{"lr_mult_qkv": 0.7, "warmup_steps": 327, "decay_fraction": 0.763, "train_tokens": 366700000, "dataset": "wikipedia_en"}
MLP neurons of a small language model. Each row is named by its layer, matrix (down: output weights) and neuron, and shows model dimensions 256-383. Each number is 50 + 12 x the weight over its row's rms, rounded and kept within 0 to 99.
After each neuron's rows is what it responds to, as a language model described it from the Wikipedia text at the highest values.

L4.down247:50 46 72 63 50 46 36 56 36 59 60 35 46 45 65 63 66 33 56 52 41 49 44 39 60 39 30 44 42 46 59 59 70 34 40 49 54 57 41 53 56 47 71 51 72 42 38 54 39 33 42 56 54 37 38 53 71 68 62 45 46 70 37 47 45 39 43 75 38 50 54 54 38 50 60 63 48 27 63 48 64 49 69 32 50 43 62 55 20 61 46 62 49 45 35 37 54 32 32 59 56 53 44 71 52 41 53 47 61 55 27 50 52 42 41 49 51 58 49 64 46 67 38 63 38 43 44 56
Description: Man and word pieces

L3.down103:34 61 54 59 58 50 62 40 61 56 51 59 54 48 52 25 38 53 51 40 53 56 59 27 47 57 73 51 49 57 40 44 34 52 60 74 42 46 66 31 51 62 52 41 39 62 57 47 52 44 53 42 61 29 57 21 48 33 44 53 40 44 44 58 47 40 58 31 64 44 42 65 57 39 53 38 29 53 57 66 53 45 70 37 62 48 59 63 37 46 61 54 47 46 61 48 53 52 49 60 29 64 45 60 57 48 69 54 68 61 56 51 37 39 62 64 52 48 46 33 49 32 33 55 51 51 48 43
Description: Until and mid-word pieces

L4.down31:68 50 63 51 59 46 66 60 62 50 59 39 48 56 41 44 54 60 51 52 41 49 66 47 69 42 46 29 34 36 60 43 63 46 78 47 27 36 46 47 55 62 54 64 59 33 16 43 27 60 72 61 49 41 47 51 66 56 41 61 55 70 39 52 62 53 41 44 60 45 48 46 60 37 57 19 27 48 55 57 53 47 63 48 58 27 51 56 43 59 64 64 55 65 73 39 60 39 42 56 50 51 67 44 46 36 37 38 41 48 46 48 62 31 56 35 44 68 67 46 59 43 51 40 28 48 59 37
Description: Mid-word fragments, table rules

L4.down1377:35 55 61 37 45 40 43 49 40 47 56 48 27 59 59 42 51 69 58 42 38 61 69 52 33 56 54 51 63 50 30 54 40 58 52 56 60 37 56 58 27 44 43 39 49 34 44 54 58 43 56 60 45 63 47 50 57 48 38 42 13 36 34 46 49 40 66 22 53 58 42 51 61 64 43 43 23 57 34 43 57 39 56 63 33 79 46 26 57 66 48 57 38 53 29 50 38 39 62 31 48 30 68 47 56 35 55 66 49 49 53 39 37 49 54 57 56 57 67 39 40 54 55 26 41 43 55 46
Description: Quote and clause openers

L4.down784:65 41 44 64 66 31 45 53 51 52 79 31 60 54 55 51 62 31 62 42 41 47 26 64 49 56 50 38 47 55 37 45 72 49 38 43 50 43 43 71 43 39 47 41 65 48 45 52 47 55 38 52 53 53 43 38 86 62 70 34 70 52 39 45 46 52 57 55 55 60 56 65 57 37 55 60 68 51 49 53 52 60 55 40 59 53 68 75 57 43 62 55 52 49 30 58 54 64 54 61 62 60 55 66 37 30 52 41 73 30 35 38 42 36 47 45 59 69 56 56 49 64 63 51 58 63 44 81
Description: Historical period nouns

L4.down59:62 45 74 48 74 33 60 43 54 45 57 60 49 58 53 38 46 53 55 43 60 25 15 57 49 59 61 45 53 49 52 36 51 58 56 52 43 62 64 72 64 55 37 48 33 59 46 57 57 64 65 61 50 51 59 45 52 74 42 45 48 56 50 55 82 62 49 47 64 45 61 45 47 59 37 51 73 51 58 53 59 53 52 60 74 45 62 63 66 48 49 56 48 83 39 27 52 56 74 71 46 48 59 40 44 32 43 57 41 37 49 73 53 56 66 15 61 47 36 65 46 37 58 67 36 32 64 78
Description: Split word fragments

L5.down1347:20 63 48 37 51 44 57 41 33 35 45 57 47 29 48 69 56 47 55 31 51 49 31 31 65 60 53 39 55 48 48 51 43 37 41 42 56 52 75 40 54 67 64 45 45 95 66 48 34 49 58 71 74 40 34 58 49 51 38 31 84 67 49 63 74 53 47 59 58 57 47 42 38 43 51 48 15 64 50 66 46 43 33 65 38 52 60 38 36 44 54 43 56 60 57 38 54 57 60 41 65 63 43 60 64 40 53 59 71 45 68 50 56 43 48 55 34 44 47 47 42 45 44 34 53 43 68 39
Description: Non-ASCII character bytes

L5.down451:44 54 51 28 48 64 42 50 35 52 38 59 52 57 62 52 41 45 61 27 45 44 99 38 45 46 53 48 41 54 51 40 49 45 36 60 54 54 43 53 37 58 53 24 56 48 59 67 38 37 51 69 59 37 46 57 55 49 48 50 66 53 55 45 44 42 48 53 42 48 60 51 41 63 50 48 51 58 41 61 53 53 46 55 62 43 54 37 75 29 45 44 50 61 63 47 41 59 48 45 48 60 46 50 57 53 57 46 59 39 54 60 45 49 48 49 44 51 51 56 52 43 55 40 46 41 33 52
Description: Table cell separators

L3.down704:41 50 44 60 62 48 37 40 39 50 72 46 64 44 43 45 19 56 49 74 58 71 28 56 54 40 72 38 60 68 55 58 56 57 50 42 47 27 51 19 55 50 51 55 50 56 58 75 54 48 31 65 18 75 46 32 63 60 48 50 49 29 34 57 29 56 64 54 67 51 41 42 32 50 57 46 80 61 53 50 60 54 48 44 52 41 45 65 27 38 73 36 54 55 60 75 51 35 75 43 33 55 28 75 62 31 45 55 41 51 44 68 71 49 45 58 34 66 57 50 53 48 34 52 69 39 51 54
Description: Word-final suffix pieces

L3.down865:60 42 38 58 41 36 40 39 56 34 54 28 58 65 37 34 52 51 53 60 53 53 44 41 49 71 48 74 66 43 56 50 38 46 58 45 68 46 47 68 22 57 51 46 54 28 30 52 64 40 34 51 62 38 26 38 65 73 37 52 25 50 69 42 31 48 57 55 41 29 47 54 53 59 71 58 60 44 39 70 55 69 48 60 34 35 58 44 58 62 53 70 51 48 43 50 31 63 59 40 44 39 66 53 74 33 59 38 51 45 36 37 70 45 53 61 30 60 65 48 57 52 43 55 34 52 39 64
Description: Mid-word subword fragments

L5.down402:40 43 70 38 50 67 57 48 57 77 33 62 56 71 55 12 29 49 47 61 59 41 58 54 48 45 61 42 42 43 54 41 47 25 48 57 46 47 41 42 58 60 55 66 32 55 55 60 23 25 33 46 33 76 50 53 51 46 45 56 42 23 41 47 46 51 71 46 31 40 29 63 47 44 56 76 79 35 40 44 53 42 62 30 53 58 67 53 63 36 43 54 57 45 42 52 42 56 53 60 37 54 36 44 61 35 65 30 38 42 38 54 40 75 73 61 62 55 53 45 55 46 45 55 68 46 42 43
Description: Word-completing suffix pieces

L3.down1059:48 51 48 38 29 40 40 53 50 53 28 29 53 47 52 53 58 60 64 54 52 55 41 55 34 66 29 59 47 30 30 57 61 41 35 48 51 58 37 55 26 43 54 51 52 42 41 46 24 39 38 58 55 43 57 63 69 60 71 82 42 30 59 48 66 45 48 45 35 34 62 55 53 39 74 51 57 40 45 56 48 75 42 71 52 51 52 38 71 54 61 67 28 41 46 37 27 51 39 56 42 39 80 47 53 74 44 44 39 42 56 42 39 59 61 61 73 45 41 50 46 39 61 36 30 71 56 63
Description: Mid-word ore/act pieces

L4.down397:34 51 47 58 57 43 58 47 60 55 73 61 43 60 57 43 44 51 36 43 52 56 31 43 45 53 36 15 18 46 72 75 59 36 51 45 69 64 46 58 66 45 36 54 41 47 27 59 65 36 40 66 41 40 46 54 43 68 53 44 38 56 35 59 53 53 58 58 40 55 42 43 48 48 32 42 51 53 51 52 62 37 59 43 68 60 63 38 53 56 50 54 48 50 33 44 52 43 47 69 49 42 68 48 45 47 41 46 27 44 54 62 55 46 39 48 53 50 58 90 62 67 54 65 55 50 54 56
Description: Word-completing suffix pieces

L3.down1365:50 34 56 53 30 48 49 34 47 59 46 50 46 35 45 25 77 47 42 59 54 51 53 36 48 58 62 35 29 45 42 62 54 35 59 26 47 50 32 83 67 45 50 22 43 47 34 49 47 36 55 54 42 43 55 60 36 53 55 53 49 74 53 57 58 61 50 43 61 53 37 39 49 44 45 33 41 57 55 46 44 46 45 40 54 61 56 19 27 42 26 55 56 65 58 36 41 65 43 49 34 62 47 62 60 73 45 52 64 39 42 60 55 45 39 29 40 54 50 68 53 62 47 34 58 55 63 58
Description: Digits in table cells

L4.down622:68 43 69 46 72 41 68 50 22 54 68 52 62 45 56 39 38 55 39 62 42 59 74 56 49 73 51 47 51 81 47 42 57 43 67 52 50 65 45 56 69 38 74 67 42 67 61 55 48 40 33 60 46 52 57 47 52 36 65 43 62 39 39 52 53 32 31 36 69 77 56 57 45 64 69 50 81 70 49 53 66 39 69 53 54 63 52 47 43 50 42 46 57 71 30 52 53 44 53 71 54 43 56 48 51 37 43 67 54 19 46 55 51 31 58 44 55 61 33 41 34 38 48 51 58 37 27 73
Description: Mid-word fragments, common verbs

L4.down1272:51 49 53 57 51 66 41 54 66 48 53 37 43 41 47 40 31 49 52 55 58 56 48 56 36 33 36 47 57 41 47 38 47 51 39 40 52 58 60 21 50 41 32 42 67 37 34 47 65 41 57 52 34 37 69 43 44 76 28 65 37 43 28 30 30 65 31 53 66 55 69 26 45 60 38 51 45 48 37 57 74 27 56 33 57 58 50 54 54 53 56 48 69 36 37 51 57 46 75 33 58 54 65 45 54 43 57 43 48 32 46 48 53 48 47 51 36 68 57 63 59 53 55 59 34 59 63 59
Description: Auxiliary have/has/had

L3.down1268:15 61 46 62 63 69 34 43 46 51 64 48 46 57 68 65 46 39 55 39 55 56 32 51 49 42 66 59 50 40 64 66 37 33 66 43 43 35 38 42 26 52 41 53 31 64 59 51 41 41 39 58 53 54 29 27 42 52 57 45 48 34 29 38 30 46 50 29 61 47 56 49 51 43 50 54 32 54 37 59 62 56 58 61 55 52 48 53 46 58 47 66 49 46 45 62 40 36 74 59 54 55 32 73 72 63 29 56 56 52 27 71 57 44 54 67 59 72 60 58 47 42 53 64 48 47 45 52
Description: Mid-word fragments and percent signs

L3.down1505:60 43 52 35 44 40 48 34 46 46 61 50 26 42 52 41 80 44 75 57 52 42 99 44 61 35 40 39 58 55 46 60 73 51 54 57 46 67 59 35 37 36 58 41 70 49 45 39 43 47 64 40 29 53 45 35 78 44 56 38 41 62 53 54 58 36 50 65 44 57 30 35 55 48 42 42 54 59 45 53 50 65 43 46 53 34 54 42 70 63 63 51 66 46 50 36 42 61 33 46 47 56 77 23 61 45 41 42 45 49 62 38 19 62 56 21 65 42 63 39 69 61 39 50 45 53 60 51
Description: Mid-word continuation pieces

L4.down1081:38 51 53 40 41 68 61 71 55 29 56 70 20 47 49 65 52 36 62 46 58 67 56 58 35 47 41 60 68 65 52 49 24 50 45 47 59 60 60 61 44 66 66 50 73 47 41 50 46 51 44 46 40 26 38 59 77 57 49 46 65 49 52 24 52 55 32 43 48 55 66 45 30 48 49 70 47 47 22 68 42 55 49 37 59 40 56 47 60 43 25 53 30 58 57 47 53 36 59 51 56 49 32 51 49 35 67 63 45 61 74 41 46 81 56 56 39 50 51 69 41 46 53 30 48 52 30 42
Description: Table cell ends, year digits

L3.down904:42 54 58 38 57 83 65 41 71 65 41 32 68 64 30 30 37 57 65 44 53 48 60 36 48 44 49 72 49 61 52 51 54 70 21 69 59 44 56 31 63 53 40 46 49 46 26 62 41 43 37 63 40 51 48 33 45 56 60 70 44 44 70 65 33 61 55 61 40 61 36 49 71 60 39 50 42 43 43 67 34 59 51 33 66 40 50 49 43 47 44 66 28 40 54 23 53 49 63 40 29 52 66 64 60 56 50 48 39 56 40 56 58 40 50 40 48 61 47 46 69 47 50 38 37 48 54 45
Description: Word-ending suffix pieces

L5.down1257:43 44 69 50 52 76 54 52 27 36 53 76 70 32 36 39 66 48 46 30 53 31 36 51 52 57 19 52 48 72 64 45 37 48 73 61 37 62 39 53 37 46 44 30 38 39 46 52 58 66 20 72 58 55 57 42 39 62 43 42 60 66 38 57 32 49 47 59 53 54 53 54 53 30 58 57 59 33 40 39 47 56 54 51 49 57 62 69 39 78 62 38 67 54 54 53 67 49 30 46 44 30 40 60 35 52 37 49 48 52 74 57 49 41 58 21 52 76 54 46 67 27 54 47 38 68 53 25
Description: Year dashes and suffixes

L3.down1161:61 58 51 68 40 37 23 36 72 64 62 48 39 57 54 52 54 38 57 61 38 38 35 63 69 45 61 56 79 38 43 41 41 37 47 46 50 65 55 61 71 43 71 35 44 25 26 39 53 64 67 56 44 58 64 54 68 40 49 67 26 62 50 54 70 67 48 62 59 55 56 48 48 57 35 34 51 47 39 51 63 61 57 61 48 35 64 33 30 52 71 48 46 65 47 59 37 67 41 68 40 50 70 49 49 47 37 56 66 61 53 37 65 34 30 40 47 60 59 47 57 55 32 47 26 59 55 41
Description: Mid-word fragments

L3.down315:58 38 57 56 36 38 60 25 41 61 49 63 83 53 49 53 42 52 44 38 56 46 26 60 60 44 39 23 47 79 21 41 54 45 22 62 42 35 50 48 64 51 47 57 56 50 61 37 30 58 54 71 30 55 34 46 56 37 63 57 53 73 47 45 54 61 50 48 49 48 50 59 46 27 71 52 61 47 41 66 66 49 61 46 57 55 39 38 29 53 38 82 36 53 51 46 62 45 56 35 39 56 56 31 33 54 35 49 55 42 57 69 68 40 54 72 43 68 46 55 35 56 69 66 31 56 50 43
Description: Word-fragment pieces

L3.down713:50 55 60 40 38 43 53 64 45 55 61 58 29 53 69 38 55 42 48 50 58 39 25 53 32 39 43 38 48 48 45 48 42 41 51 61 46 51 37 31 67 43 50 36 41 48 33 58 59 38 63 57 64 37 65 63 65 44 21 25 50 66 32 26 62 54 62 41 54 47 61 54 39 22 44 39 21 61 34 49 48 34 55 66 49 70 63 36 53 39 59 39 43 48 41 82 42 53 44 49 60 59 50 59 43 55 47 66 54 43 33 61 43 54 57 55 60 51 39 82 39 34 54 50 54 40 85 47
Description: Split-word middles and auxiliaries

L3.down536:27 67 56 48 54 48 61 54 57 66 43 79 35 50 56 45 43 70 47 70 40 49 34 54 54 51 55 48 61 34 46 61 43 54 62 67 33 38 64 28 61 52 42 43 36 56 33 52 48 24 61 65 35 65 63 62 60 63 58 35 59 47 50 43 63 58 48 19 36 54 54 51 64 38 47 46 62 53 44 57 38 45 57 63 58 52 55 41 63 44 75 58 43 34 44 32 32 48 50 44 52 47 46 61 54 66 55 54 59 31 43 52 28 38 65 08 61 77 65 44 59 46 64 55 60 68 67 57
Description: Word-completing suffix pieces

L3.down1003:41 62 63 52 48 41 61 52 53 37 53 62 75 48 59 48 45 53 36 42 49 52 30 51 39 37 57 24 33 40 42 68 69 54 61 48 48 40 58 41 54 45 32 62 70 38 58 40 60 28 26 68 52 68 60 43 51 57 51 60 58 31 40 39 41 52 41 44 69 56 50 42 55 55 59 35 81 63 30 61 32 45 37 44 46 27 39 76 43 53 37 46 68 35 53 50 43 53 54 40 47 41 64 58 67 24 47 55 58 50 51 53 66 60 57 52 58 65 31 79 50 43 52 62 32 64 32 70
Description: Word-ending pieces and follow

L4.down1342:57 58 33 49 72 46 40 39 61 46 51 34 59 72 43 54 40 57 39 64 52 55 03 54 57 62 35 47 50 43 74 60 46 45 25 66 46 51 34 42 57 60 40 58 55 38 31 60 50 56 58 52 41 52 28 66 57 42 58 44 72 59 57 58 45 53 45 44 42 36 66 39 66 38 64 45 08 50 77 59 44 71 43 36 47 22 46 48 67 55 49 30 54 27 60 39 58 38 40 57 50 60 44 60 65 62 37 50 60 58 52 53 63 25 59 59 49 35 46 46 52 71 69 60 57 69 53 51
Description: Mid-word continuation pieces

L4.down1000:45 71 54 50 26 47 65 49 53 56 66 53 48 58 58 42 56 32 67 30 45 54 37 52 47 46 59 53 31 54 29 57 54 54 51 60 57 37 56 59 63 41 63 58 52 68 71 66 44 31 52 52 46 54 52 32 55 45 57 27 61 52 38 27 52 43 41 51 41 73 43 53 32 68 55 63 76 67 17 51 66 37 43 48 46 49 59 52 54 54 54 62 51 47 24 64 47 51 62 40 60 41 83 53 36 39 53 38 59 38 44 61 53 65 57 43 35 63 62 40 37 54 48 44 55 31 35 54
Description: Mid-word subword fragments

L5.down59:46 46 65 46 46 57 51 74 52 41 47 43 46 66 28 48 33 38 49 54 48 42 65 69 51 18 52 52 59 46 35 44 40 44 44 64 47 24 50 51 57 62 36 41 45 57 61 46 51 53 67 58 57 21 57 48 33 55 55 50 51 41 36 56 50 66 45 65 31 41 47 43 60 50 35 28 45 44 39 67 42 47 54 58 40 42 51 50 58 50 46 51 57 52 29 60 54 26 70 34 23 45 63 63 63 61 35 69 59 51 47 49 46 47 78 45 44 43 47 59 58 35 44 48 49 66 74 71
Description: Word-piece "ine"